Weights of a small GPT-style language model, trained from scratch on English Wikipedia.
Size: 25 layers, 3 heads of 128, MLP 960 SwiGLU, vocabulary 32000, 67M parameters.
Architecture: RMSNorm before each block, rotary positions, no biases in attention or MLP, untied embeddings.
Training: a variant of Muon for these matrices, 608M tokens.
MLP neurons of a small language model. Each row is named by its layer, matrix (gate and up: input weights; down: output weights) and neuron, and shows model dimensions 272-367. Each number is 128 + 32 x the weight over its row's rms, rounded and kept within 0 to 255. Numbers have three digits each. A neuron's up and down rows have the sign that makes its largest values positive.
Before each neuron's rows is what it responds to, as a language model described it from the Wikipedia text at the highest values.

Responds to: Final subword pieces that complete a word already predictable from its start, such as benevol-ent, varepsi-lon, kimo-no, and "I/II" after "World War".
L7.gate170:111115091082144103078097133137119113102124112225163142067150098180098116172076121137148170163145109128081132197102153137095123127137114147168088160117123144141117144078142147153141173116079130142101178071082100131163154121207052100126084138118129126109104140143137148141093144171096111144
L7.up170:122149116143170126121107119119098049106182124174129110135117141163135128134113089155113079115112145141138143170127097090107096131131165084096078138138134126161129121148195127155119169120053164084109121138148113140176184148149105123129093166126106172160129142118151146178118120127165192130
L7.down170:135121180176092118103125131115130097114055135093157123127169113115142124097115177143159070104133150105115105076118130123111152157108117146155150115117049074117134107130124094124129070125173124125128062124127167100126118171146139145142163126116122101118132113157121127142138122122150097114

Responds to: Mainly the History section heading, founding words (Established, founding, beginning) and years such as 1846 or 1200; also sentence-initial These and mid-word fragments.
L7.gate18:103132162082129150087101124149167084134157173131082097142125154156080152062121110120156152142128127142111157156152111144186123125096117133056096108096130179102144138102164132161149154072148137155102108120152182093147108130176137175109091113189129178121131078088114161153174149182157161111
L7.up18:115089097134151113079096132113115083097050148091101123072139119142153141161162139188133148102093129080127118133106115154121145097166102110124173097251146144100121132121104143162202167108118110087125117129134167184092170142139090151132165111139149106133172124142101131091056126126042157080
L7.down18:140099137123097184134076083111116075162073131105155122126180174130102126147165140123169113117112139127100124052188104117075132121111111099172118088109142133197077131130092170123164150103130134156078154199108101180097156140145186113100118123142118174114154097160116162213098126153110085105

Responds to: Mid-word pieces of technical or foreign words (liga-nd, malon-ate, imidaz-oli-de, cyto-kin-es), and team-name endings in match results (Scunthorpe United, Pachuca |).
L20.gate538:118097124140127118119077147125165099161154105116080115211128215120142082137110050108104157084094137090166081116072098062172141117108137103074153132128164112157115157082118098030084114118082120132138163122107121152132113115142080144104146112111120121149171174175183140152174153147112174143
L20.up538:092154080127110086139180133124177126092160129095121103096145187178133164116084097180118142117138127125180099108175100174150070089113116136116118128153156145160075092117135166185107137139126157123126106115084073163141178155125160165078197074120050162095110120146134141134118113196158106118
L20.down538:102172101062093129112207162129106126101152119157092097133222108091184135147150138135118113134093181133138107133129124149096103146088094102174139148146131136071083085144160187084141152097113091139159115200098160125124108113120167122085154148119097145110088065108114135131117126073113049049

Responds to: Determiners and quantifier words like a, the, no, only, first, sole, oldest, right after is/was/as/the, opening a predicate noun phrase ("the only reason", "was a collective").
L20.gate657:064089144119181110183161187125123166113191154181143078123150164157103135101170164130134140132178091147143057157096103094159130100169084122192103099121117126109120166089150102077112134175134130112128143101143162186102120109112076107097159167152100147170138163126135105144167155115133039136
L20.up657:123147081133150154227109136087177159105117177129176086145145124117115101121140159116141123157170101183141132191146144102115086160087090105147171133080146147118111082126129128120135180108096110084103081160175167133116148147157102163116153154137124085133086090120141087111170103112129086197
L20.down657:133149111162118122078102155095148151112129095086077098124071207119181114107141142105128137137170187077108100112137132122114113133143117104123132099216101134148177145168126126136147092167165109119161107166165046150125124095067126124148150179097212149120104243169076093138094156146103112142

Responds to: Tokens in sports biographies and results tables that link a player to an opponent or new club, such as loaned to, loss to, against, faced.
L7.gate475:083154192090087120131109147132155138094116110091153147103092155178120115168208150122131089129121157152121100087146123128168115120186117100132170130137125130097090065150105109112144096136137079081092163107129109119175099140127118100143082049105137184085101162134124109070132165181124133158
L7.up475:104125188134115217161182154154089096180137117131139096113124146140151082162085163138131105150121147179099143092107141071150172149157149163141140118120127122107133155167132133164074161083123128153086159074146076144135151148122160126122082120076066116131137132138141122091123145162085128122
L7.down475:118127124084143113143109099146117113120143086124116118103176144169100160129137167108100118112132080105083173154126083154147137163112147140172166091144168143166079116089120115066173130122130157099106147195133157129164162217141154159109115041081119139115111099106134140146130066126082099143

Responds to: Adverbs modifying a following adjective, adverb or verb, mostly degree words like very, rather, less, almost, plus also and not.
L7.gate182:067161196124130112141143147115118196110122160134109063133162147077123097126118182102121205125107143151088147110134121157110090153124133116105130078164139119140148176164109073108075142141085097142095161095183153121116131102135096125121109189115151130117089113091100121058112152121148079178
L7.up182:114108123106095155128164123113118084094176158146143079146152118147103117119135149103106170151102130144154143135140161147131135097103152164200102109113103062135135143152142188085110138120107150093134130061121113091112122130086114098161139124163165166161105141095181150159145105090148128058
L7.down182:139104111111127143192120121118060108076116132110168170069083127140107109070119125113110136093132105095154198142091166153148207104107175162181108087094157087133087142099106117129148140147155106093146133152178218142114124124137151126127067103136133124107105126179151172077116174174145165125

Responds to: Words describing career events in biographical and sports text, like home (home run, home playoff), last or final match, debut, stint, playing.
L18.gate815:084080172083147126088113122183113058172165120151131126142130121123155161162155078164123182098094165098152132185087136109115054068144106178079120082134163150099098146134103139100146155160128096136099161128089160078189127195159114099088200131117125156160124149118127052094100096101113095116
L18.up815:115106106130094150090129144099104119100118109143143110074165146135143109101134116126192092154121141147216103150114089156122116087120158127118138068114156136164078126070170137138144149131121133161117110157088173088161163107167131153104192125142040142179156123131104128105144118146072139086
L18.down815:157101162156121083127173109143139138126177133103084105115112130118123143124175174079140150157123120160144058158106080076092105141096080108107134145095111095123179133124129127162157094177141139113104113190136133212163114073126170091122041035118187081073124104126189172134164155180145180129

Responds to: Mid-word or word-final "y" pieces completing names and adjectives, often in quotes or tables: Miss-y, Blood-y, Kitt-y, ic-y, T-y-ler.
L7.gate370:122094150097139109120176140118195146174136122125132118124101113085107125118146107137119117147082175191122136144097164156117090088106085108174137110103155098122143153101136093150179179124150154168144102154136181116124119077090086122125059073197078093108088175108125093122080102074118140098
L7.up370:105064107086171177146136148117136102142103150177102121115070128119151140166128113156128088143186141170119157116115166165105115127161138118146089117166131100174183182139145123150125108084136113103129100161171144172122095141130153091122214149082118107173149063095167146148136148115123117117
L7.down370:070159101067162129130101116189125067162097172183075143130145146132142096092144094103144151087115140115112128120134155131141098147131112094189174162137085138145105165178071107123123140100112120091099099110147139161105078111124165100094100180050177143177158151045120106112139151116144106175

Responds to: Degree words that modify a following adjective or adverb, such as very, so, too, as (as wide as), quite, how; more weakly, unit words after numbers (years, points, ft).
L18.gate316:130089116124129140201085154120108122090142151167088158162087080117125130137099088061120105097149178138177146112134089166173118182107114088184149131125102112103106084103120182137123107172104126082096156031186101135099143199123131114158082131118056153155144100127100176149100152164169084148
L18.up316:151174123135124175106096088182147198148086135109174151124125088137144154164117111163110115096117115140081161097204113113098123115125167100120135103154125114066146069091106103166109095122081135107124129093177149139174135128100131067133190141146120095147109106146169155153138102090142087112
L18.down316:145184096102139162102116119127108095157161150098221104101127073100123205139178109065142184188080157083127098145144093132113109090205158159107146076180137146132150101079092119124097093136125119122142154070129159069087136133097132128179111115137127082090103133180170152116159089151130147133

Responds to: Nouns ending set prepositional phrases after "the", e.g. at the time, under the title, in the collection, at first, takes place; also table pipes.
L7.gate287:096145100149089116220079128103118127113132037141133134113146090158105144110158118176185096123151168125126106148154110109118135149156141127115089188079150156105157130086183102120106113137214099145091073108060120089138127142144058114120109152075137130137113139138096160096080162141154176134
L7.up287:118157084156118101152151139124181121130141158165125078124115057134146142083154099115207138104101114168085096145135144118171094154114120146136094163117162107149161121072182144174097144135114146180087151079069119115131094168176155117114085171119155149174088164124119178121149104120108161088
L7.down287:113156107091157147043197166153071124139137193143078123176141185147111120148171131101158144089065142142159123123095147178095089153102112092174126098127163110097111166093158091184136182122162161091145149085101104118111081152147154167155083082143146152160123134197139089085173143085104134057

Responds to: Intensifiers and degree adverbs just before an adjective, mostly in evaluative or descriptive prose, such as very, extremely, most, highly, so, comparatively; also Best in award-table categories like Best Actor.
L20.gate271:091112132090183100120107118089099157111152137128123119121064123131136123141173172113107199111103172155122106121084135129126065127104111173141112149082116237213078109125148142153130148114081130170120043089154114080146110112093137071084169119132055072082068140146152151147107154094127085082
L20.up271:121188117151113151174115144133091141138138127107108202162050070113143127119108093110118133113151162116129121145146178222160092138120176127113121141173185100128151089123084120090114153110165122116133168172140178117145149205138126146076124120156105120145108107096167097136113201164115121155
L20.down271:111163115105123160122174177149160083091141155181155099102104109134150105136139190118122095121170189082092144154138138106113130142098139142074170128103144138080127126132075170123094160096151085210123159048120099138163171145118098146142134103123146115082077083142189155090182125126176114109

Responds to: Separators and words just before an upcoming club, team or person name in sports tables and lists, such as |, -, against, to.
L20.gate174:154140144115114108155171141129177137164119083106116136163074178144149154126177148161082114083136098172162101137128106115130135159069159153076134141107096163164114111130173198149184129092146130104169149090136099123134144136104157082120110085119137135131115140093153165186112146116156130161
L20.up174:127134110136152159103171134113183107077162159107144099128176135128114186109186114211156144092087142077159082143089082176161184161087107085066096138121150117075130113155144110131156133129135169112149107098043167086170139100127123157080194147166092141146118092101144103094116129134138191179
L20.down174:141146064129110164212122127035126152136167070123133119118145136085115129096117110148080135127122139133106055159133135160136120104169203142165170117153080109129072140090146183081149174108106115183110118222131148153227094118080125156121077139099144114154066113119114135081119047157113105119

Responds to: Adjectives or nouns opening a noun phrase right after "the", "a" or "most", often superlatives or uniqueness words (only, unique, finest, view), plus mid-word pieces of names (Hu-yck, Quarter-ma-ine).
L7.gate239:133129115094118117182093106057152141156142108148093105166178125130218148153141064156125103148182129088151118111125139145126114150128153135110173157030145151133148173127109122080081165155066196136166126115161131055130138134068110112143135202145133133115135153105165132039116132124123153135
L7.up239:094180184119170068105128165077184118135109121134177118151148083138121168098110102115087179123085067115111125110159096178132156143146173135106154149139114061151171084069057150114096134172122126154096120092122084128140166139119130124130096182129141116092107189139123100086146093156153159170
L7.down239:155121098078186103124114101142080125177134170176149120128137129135137145072117088129145121133150078130101099074149112149166162208107103200173109148119108160152178099136134087125115131155124185148166143080130072153102110097089159054065139103107127190141162133143119144037067138100149118153

Responds to: Tokens right after a period, chiefly line breaks ending a sentence before a heading or list item, and decimal digits in tables (1:04.69, 39.34).
L7.gate128:195142145165121135119104176069174128053111138131108101104130084162163157157095147149136069144162126148121104148122061103171106158137095176107161053126088130092100143137175152147150065157113111115127134146166123188142091134106186097154140106093090134156135135126114147166118076106139152096
L7.up128:163115050151136180163145174138129143152053096189143078122119080140196163064143177125104124136067126130133140129156114117151163138158161141118190142146117116175176100166164110137144113116177119161176121113120116150115114110135100145092135154149112069088148164105104139104121130140101124038
L7.down128:118128177093118208093127089048075101194160159148176133167145100145178190129115154118100136110152148081134135134134106058112108109102157184138128189191151134143167186151126113126135119132119102111139139090122181131142123098095139181145124114118078106087130165145169117160121130090072100148

Responds to: Word pieces continuing an in- prefix (in-cur-able, in-vol-untary) and words right after the preposition "in" (in light, In 1893).
L7.gate441:088133092149134116118134145217178128188119116124191139112166168171118139109157108169123103107131140191075122144096144071082146146169106130145123115126155111079145124109145067127104128123156165073158162179148134104096129155064157127153141112069171118173120100115120061132145132182161119108
L7.up441:165087128139149089157105152151117121158158144105138206169152130099115080111173156135128091191116135099119088115100148076165192120108121186086149102047118092093190100067179115138154146113129091117172130091143162079119106120139135073106162143118135114131157085133132079097151143196108126165
L7.down441:148156172070131129110146117082054188161138168089089174191173100128127140144150125157126155109124071126109154172112179134044180181098082119137152101089122088051147152112166121136194138158210123126174080050122168139139087143148159105081127150130116093141138160148136152119113107124150140167

Responds to: The word just before a date or year in biographical and historical sentences, such as on, released, founded, took effect, Released:, debut:.
L20.gate132:128113107187117146126118089144155162147089161120083141138081151094108161135090092085173138018153179173169098105123113106109192105122152093131104161121098121124143169128131134116113203093156115060204129134133129147105166101138119133142151113136162135107082173102135163185174097092143165085
L20.up132:093174135149107098112120118137174157133135140122099157119086102082116184118072086081125155100126157207185121110102083132063146135118140105145129123146119108095075122120149099107129146051131138130227108184168123192102142110091141176178104103149128132099135184156127069171109060093093121100
L20.down132:149108151158159164134158158155120170107181151173147187121126137098091090169109143115145106129151184158201158084179115143076152117111100078074119109150109093122179130123155161103170109166143144062122205221067128119103116191136191112107160094119131169126154216093141142109145120130106030151

Responds to: Articles and role adjectives opening a noun phrase after as, is, became or regarded as that assigns a role, such as a, an, main, key, important.
L18.gate617:167117115122145152174099108108111110127157174080127111080171131124102096158169141139173118133130123175159106156128177135137178153073134140112164103141105142094170102138088114110190174126188112189128164152100146180124123119130122151155151153122042153232109165150169123185130143163096120114
L18.up617:169063113178101159094143140199176178129125124127129095119071133072148120098090104121155173088189096168149085108129095160110144147107135112147134140112150095069069180112149094104183137086115175170149134152126120129101112128113104134122134139084142186123123187128139132098133139128114109159
L18.down617:098132117184066143136127107103141173153137100106155184142150136093154160093149135104111112148170077108124126098156106150116091192066123103092172157152118167088135129130144094136113126155128138084092137126132149083184171139086169136097106108092154128093106190121078165192145134083153118154

Responds to: Determiners and possessives starting a noun phrase after a preposition (in the, with its, from his, Rio's), plus first capital letters of foreign names (B-árányos, T-īrthaṅ).
L18.gate927:161108135207139115115218145157128085115121091131109122060108175123155123160077129128125142134101168168132062154144188085192112181159079146135063136129174127168115111155122169158110125178152146114085089148175132167145156144078116140121127117099138096091112140190129102122113118157086068122
L18.up927:124164118149038113146136158149102114151183095163098131128216129149141127197167104131064118060180156152139179137106083119178120156154102184126131160150150114153163157109128111160111096168059155133110148119119114142170137131103157138185126140123100169068138092090133159137205123159083187169
L18.down927:132117144146123126106139060141124146133135110124130154073125152109136084087114077127171134163107117151128085123113149163143103107132135149119110117129094073131167116164076101150198145120166106128094125080128158168061167093110140152153127115111184163121119135145160139124147132114130063131

Responds to: Four-digit year tokens, especially in table rows after a pipe (| 2000 |) and in full dates in prose, e.g. "12 July 1998", "October 27, 2013".
L18.gate868:167166171100120073095131072171173112091125134115104111119120101114132133156084051148113106105170127131088113152109127089171157131158092154116134134067121174100133135096106160074133091074087148141115062124085114116120160107126063117097098124135130103103154089104111136100051105069191138157
L18.up868:086130105184150066111116127097135094066184167160122092151099098142142120131136121157118111111153159115135164127112146123158171127138101153150155133099106126153166095112166132175105096146175089134152186062080086106109147131107136144144087160111176128057043131170120125092149204151123128158
L18.down868:149075143090154094065112161155090055112177176094124051143100148145142125167126137167086136135144151125157107106112152138153118112111180149146081148127076141172167133161136108123126103172112191135141085090129144130155104162079123075118123081081117154126120139091122109100051192105154061145

Responds to: Years from the 1700s and 1800s in life spans, birth dates and reign ranges, including the split second half (17|65, 1840, 1854), plus scattered name pieces and field labels.
L18.gate300:113140108136089082104192164133123167147163148149110088147132196209059116092133161104044129123108184168110170097148146104129101161144180134154116154159111114159091118133133128112174134165130115116176101164131150153153138121170139149076090124109120126174139168114077126094162127135118166156
L18.up300:143081151105138130102160095101104129182123128170135108109089140159081134123073193136150108104070127186111102090103122163184086133101043128097081198088082147152088149145123088146115108162103101164154130112101129102171099148195084092128112149109118142144113083145166145165106110127108181169
L18.down300:150160076169131144097149127054168174193129151119112189129152171141092210141165116113130153115170107168129110116150156169073062136098139156107101100143118169113182107102077139101142107130067119123147061195125181095117160147172157118116138104117138113174139130112098118115122068150056118115

Responds to: Abstract or relational head nouns, usually after "the", that will take an "of" phrase, such as the use of, the role of, part of.
L20.gate234:175154109130188185149120166130160116107155079132129096165127098199162194098122113118140120169106140137195111090083147071160116128118122079121115165140147201120115109117122138171126112128134155150139115156162154091167151137093116151122099197083143078140160126094140094113042141114110103118
L20.up234:076072084116131123189139143100121063085097117171130172100113108138090104101163183105175223187161170101106099076186086117084144103123099178112110108025156133129124105181123136115136095114098085115120093126122063084173124162122105177125153182134065141117147136134123137126121118170080103182
L20.down234:139097162088128162132120141102155098156098095118147122180143058126094153106087143078141145089104143175125170164176121084066112072069130150146055136053059128159128121222162161098091079092165142119129108239153169121190101158163134118124106112111121082078122125151194103133118122120154072131

Responds to: Connectors and second elements in paired or parallel phrases: and, or, &, hyphens in double names (Bourbon-Parma), the second of a pair of figures (8% and 16%), and years after dates.
L20.gate701:124131075079137155092095161164153199165136128122144106064150090141122107121142151085143133138148108126139150123097084103055100184108174165141149188131161133142102084147159140108161106163130140135140076067136104095124178160126114142131172120150111100076157166112139144136090099177152138103
L20.up701:086143153102131135142101119143114136136121085089125146032128070088086120186125100106122153162142108134146128074169141128151074089137121082088090143088215127135125131086190156064071089124128113022142061108105158117163164141115153131123051092138108113128149140147154153086134145082113112093
L20.down701:145143116113130183134159110131117112150100135118050145144149123184109103105134118162098129184122137138170153088129119168146137058101112172147087106098102100115134114153081158165104086138140142088146178148170086179133097175108173082114102158115132100184126123123075119138150087167078234073

Responds to: Small cardinal numbers, as words or digits, counting items right after verbs or articles, e.g. into five departments, three kinds, 3 children; sentence-final periods also fire.
L18.gate312:143140122147129141149170143068140114118143157153080073145117175111099123105121172195105134125114144137166092122137106095200066125117113068091171184161125177062174182143171141114111142149147121143156090108099125102118130103108098105138128105129076147102093160104170139153082115099097089107
L18.up312:189132159141133120135161115154106121134146097125108086125143189128074132073139182148183113040133119118193135106116143149092127132135124104168056087191141137136118131117163122166152145055101109217146080147100115107182111141127110148117147116097147118128168198160073184176153131120164126107
L18.down312:155088156119137098150115115131104180168143086144090113140117165102139138105132121098181136086097169106144123146084153144093148150133130172138076176120112128171142092074147115188112137120151170119138120255176146130113109125186103135124098066130191100121173116085096098121115145132132004065

Responds to: Commas after sentence-opening adverbs or phrases (Originally, Afterwards, After graduating), plus "home" (returning home, home runs) and table-header words like Title.
L7.gate2:124149124169135217180124055161101092157136134132129163139125117148067165129043121133138061164157081084120147126101138133044130133110072069129100097096152125160121062103137086149173120169153142087120159111150122104141223079139144163146117116151082146120151160099101144138111130204196127169
L7.up2:100105119188104132105117105085133125136127115178114063117163108102121129137124131146167125102139090064129171143076135158079137115069111092087127144101170066109085064156128171144154106131157138178093123167170115111062165158153152144163128080133146214106171141135119108167145094126144143150
L7.down2:072131075160089103132093150074128113129100110107158118119168116200162178128119043196153113155151192135119067148138148151132123130107176088081173139053060170069145182173131116157110145164036113155096106134161116151063091099111140128118068146179111129114127117094164127163127137103174181114

Responds to: Cardinal numbers used as counts before a noun, such as divided into two, four councils, and over 200, plus pipe separators in header rows of wiki tables.
L7.gate384:099132109170096139114105140131127117203080171097092118090166131183144066098188096162074153097130072123122150151121152155114137142147060124131074109136162174107146156206164151104157078109190136130147154184125168156143122113133182146107095160121096144135089184122105117133080146148110140133
L7.up384:140095176149122068094140112149178096140130172065074112099143135077156104119169130142132171090088155184128165128086063159157138161148116141109121126198061188109145169123139110128150144148194086118165176172151119176140123123121115144123167137137166103146065161193166136118140109144121148134
L7.down384:129128124150081093130083134098141154201127132082087088052078127141074133115169166075139138108062125165137118178115105152127135145114119129134148089148099173179185086135104099079125123138160117202114172173153173154102114106127156113126054184081108107116165168128080157201181131085150124106

Responds to: Function tokens that introduce a noun phrase referring back to something: possessives its, their, 's, plus of, which, and colons before lists or subtitles.
L7.gate684:087152109104152156114128123119074136092157123143069156110059149130123099137176147136138149109152094209152092161120073152098096101110126152098119117113074124084122109149141124098084167140093126118105117223142186150162149128104141140113076140125092115106119118114130127106181047115120167178
L7.up684:121175173107134117120124091140071134094135147149110127096123092121131117137067122158086098115161174181189110110145178169102138129115162131160083130130162186089055193164134177125136169129123069125127122134207191135106043128122088077125138100093111122148127102110129126103121070113127130196
L7.down684:191092142109117078072110116086192123157124097154179147151138130169069134132114132083087180159137145129150131108078140153132159105102154124084138114135149047169168145134121079089146097111154149111136169221093115140113091162203122204105136140155107129113211133165128162183141108135186081147

Responds to: Nouns naming a point or span in time, often after "the" and before "of", such as end, beginning, remainder, age, plus month names in dates (January, April).
L18.gate168:151129071133130134114128139105108113153122159147104218148115105053126098132055112123126142088152184177190054194059102112128198101133099120108120116155123130120105098136096163116175188184143148124159160112187131135057080155177049128097179220084131113197137164143162110091164096109139081112
L18.up168:148108167162139114095152117187116142084066134156126112197092135097053112170080091122100185105119186115102113110150149153097124131107038174099145132204151158124131145119153171077109143128166132078205143070194125156141082122136122117116128103116114127174131126143158113104141108160104147133
L18.down168:065158153138106093133140124100066117206122121137140126149145141079176132092120120120123173177164111121144118102100098091157169137121131100168111124143082098124135113145135145112155113158085107141127154036140148133104175123147173139072086143138106137088085109111100178059102105088168000151

Responds to: Hyphens joining two words inside compound names and terms, such as Unix-like, Bourbon-Parma, pinyon-juniper, Xbox-exclusive; also LaTeX tokens like mathrm and table-row markers.
L18.gate913:061112153095061100086123111133075122159086136147113156106137122125133089114157110165116129142172147144075173161082091108054143145089126146170079139096121138136127120118114145104149160180130130189139155118113165134147117126142111167183130101119109190157110201198129127082153045118112076198
L18.up913:070112171063158125079189162132139125106156098119181137158065110152137055097151168117096123199112151110144139138087140155127170142160133110103119202184165137131066160102085150146146137110217142149159107154049167088126134073113116121199106151126116145111127144157143079143089112125124122120
L18.down913:174133121108130117135124141137166111084176142121133127132152092148091212139134063156102077132140072125118156165090145230148112055125128147155072097131165087110125139149123174113180167098129144122159148196157158100179109099150124167150131132132162155186143147141146117119132056111071049108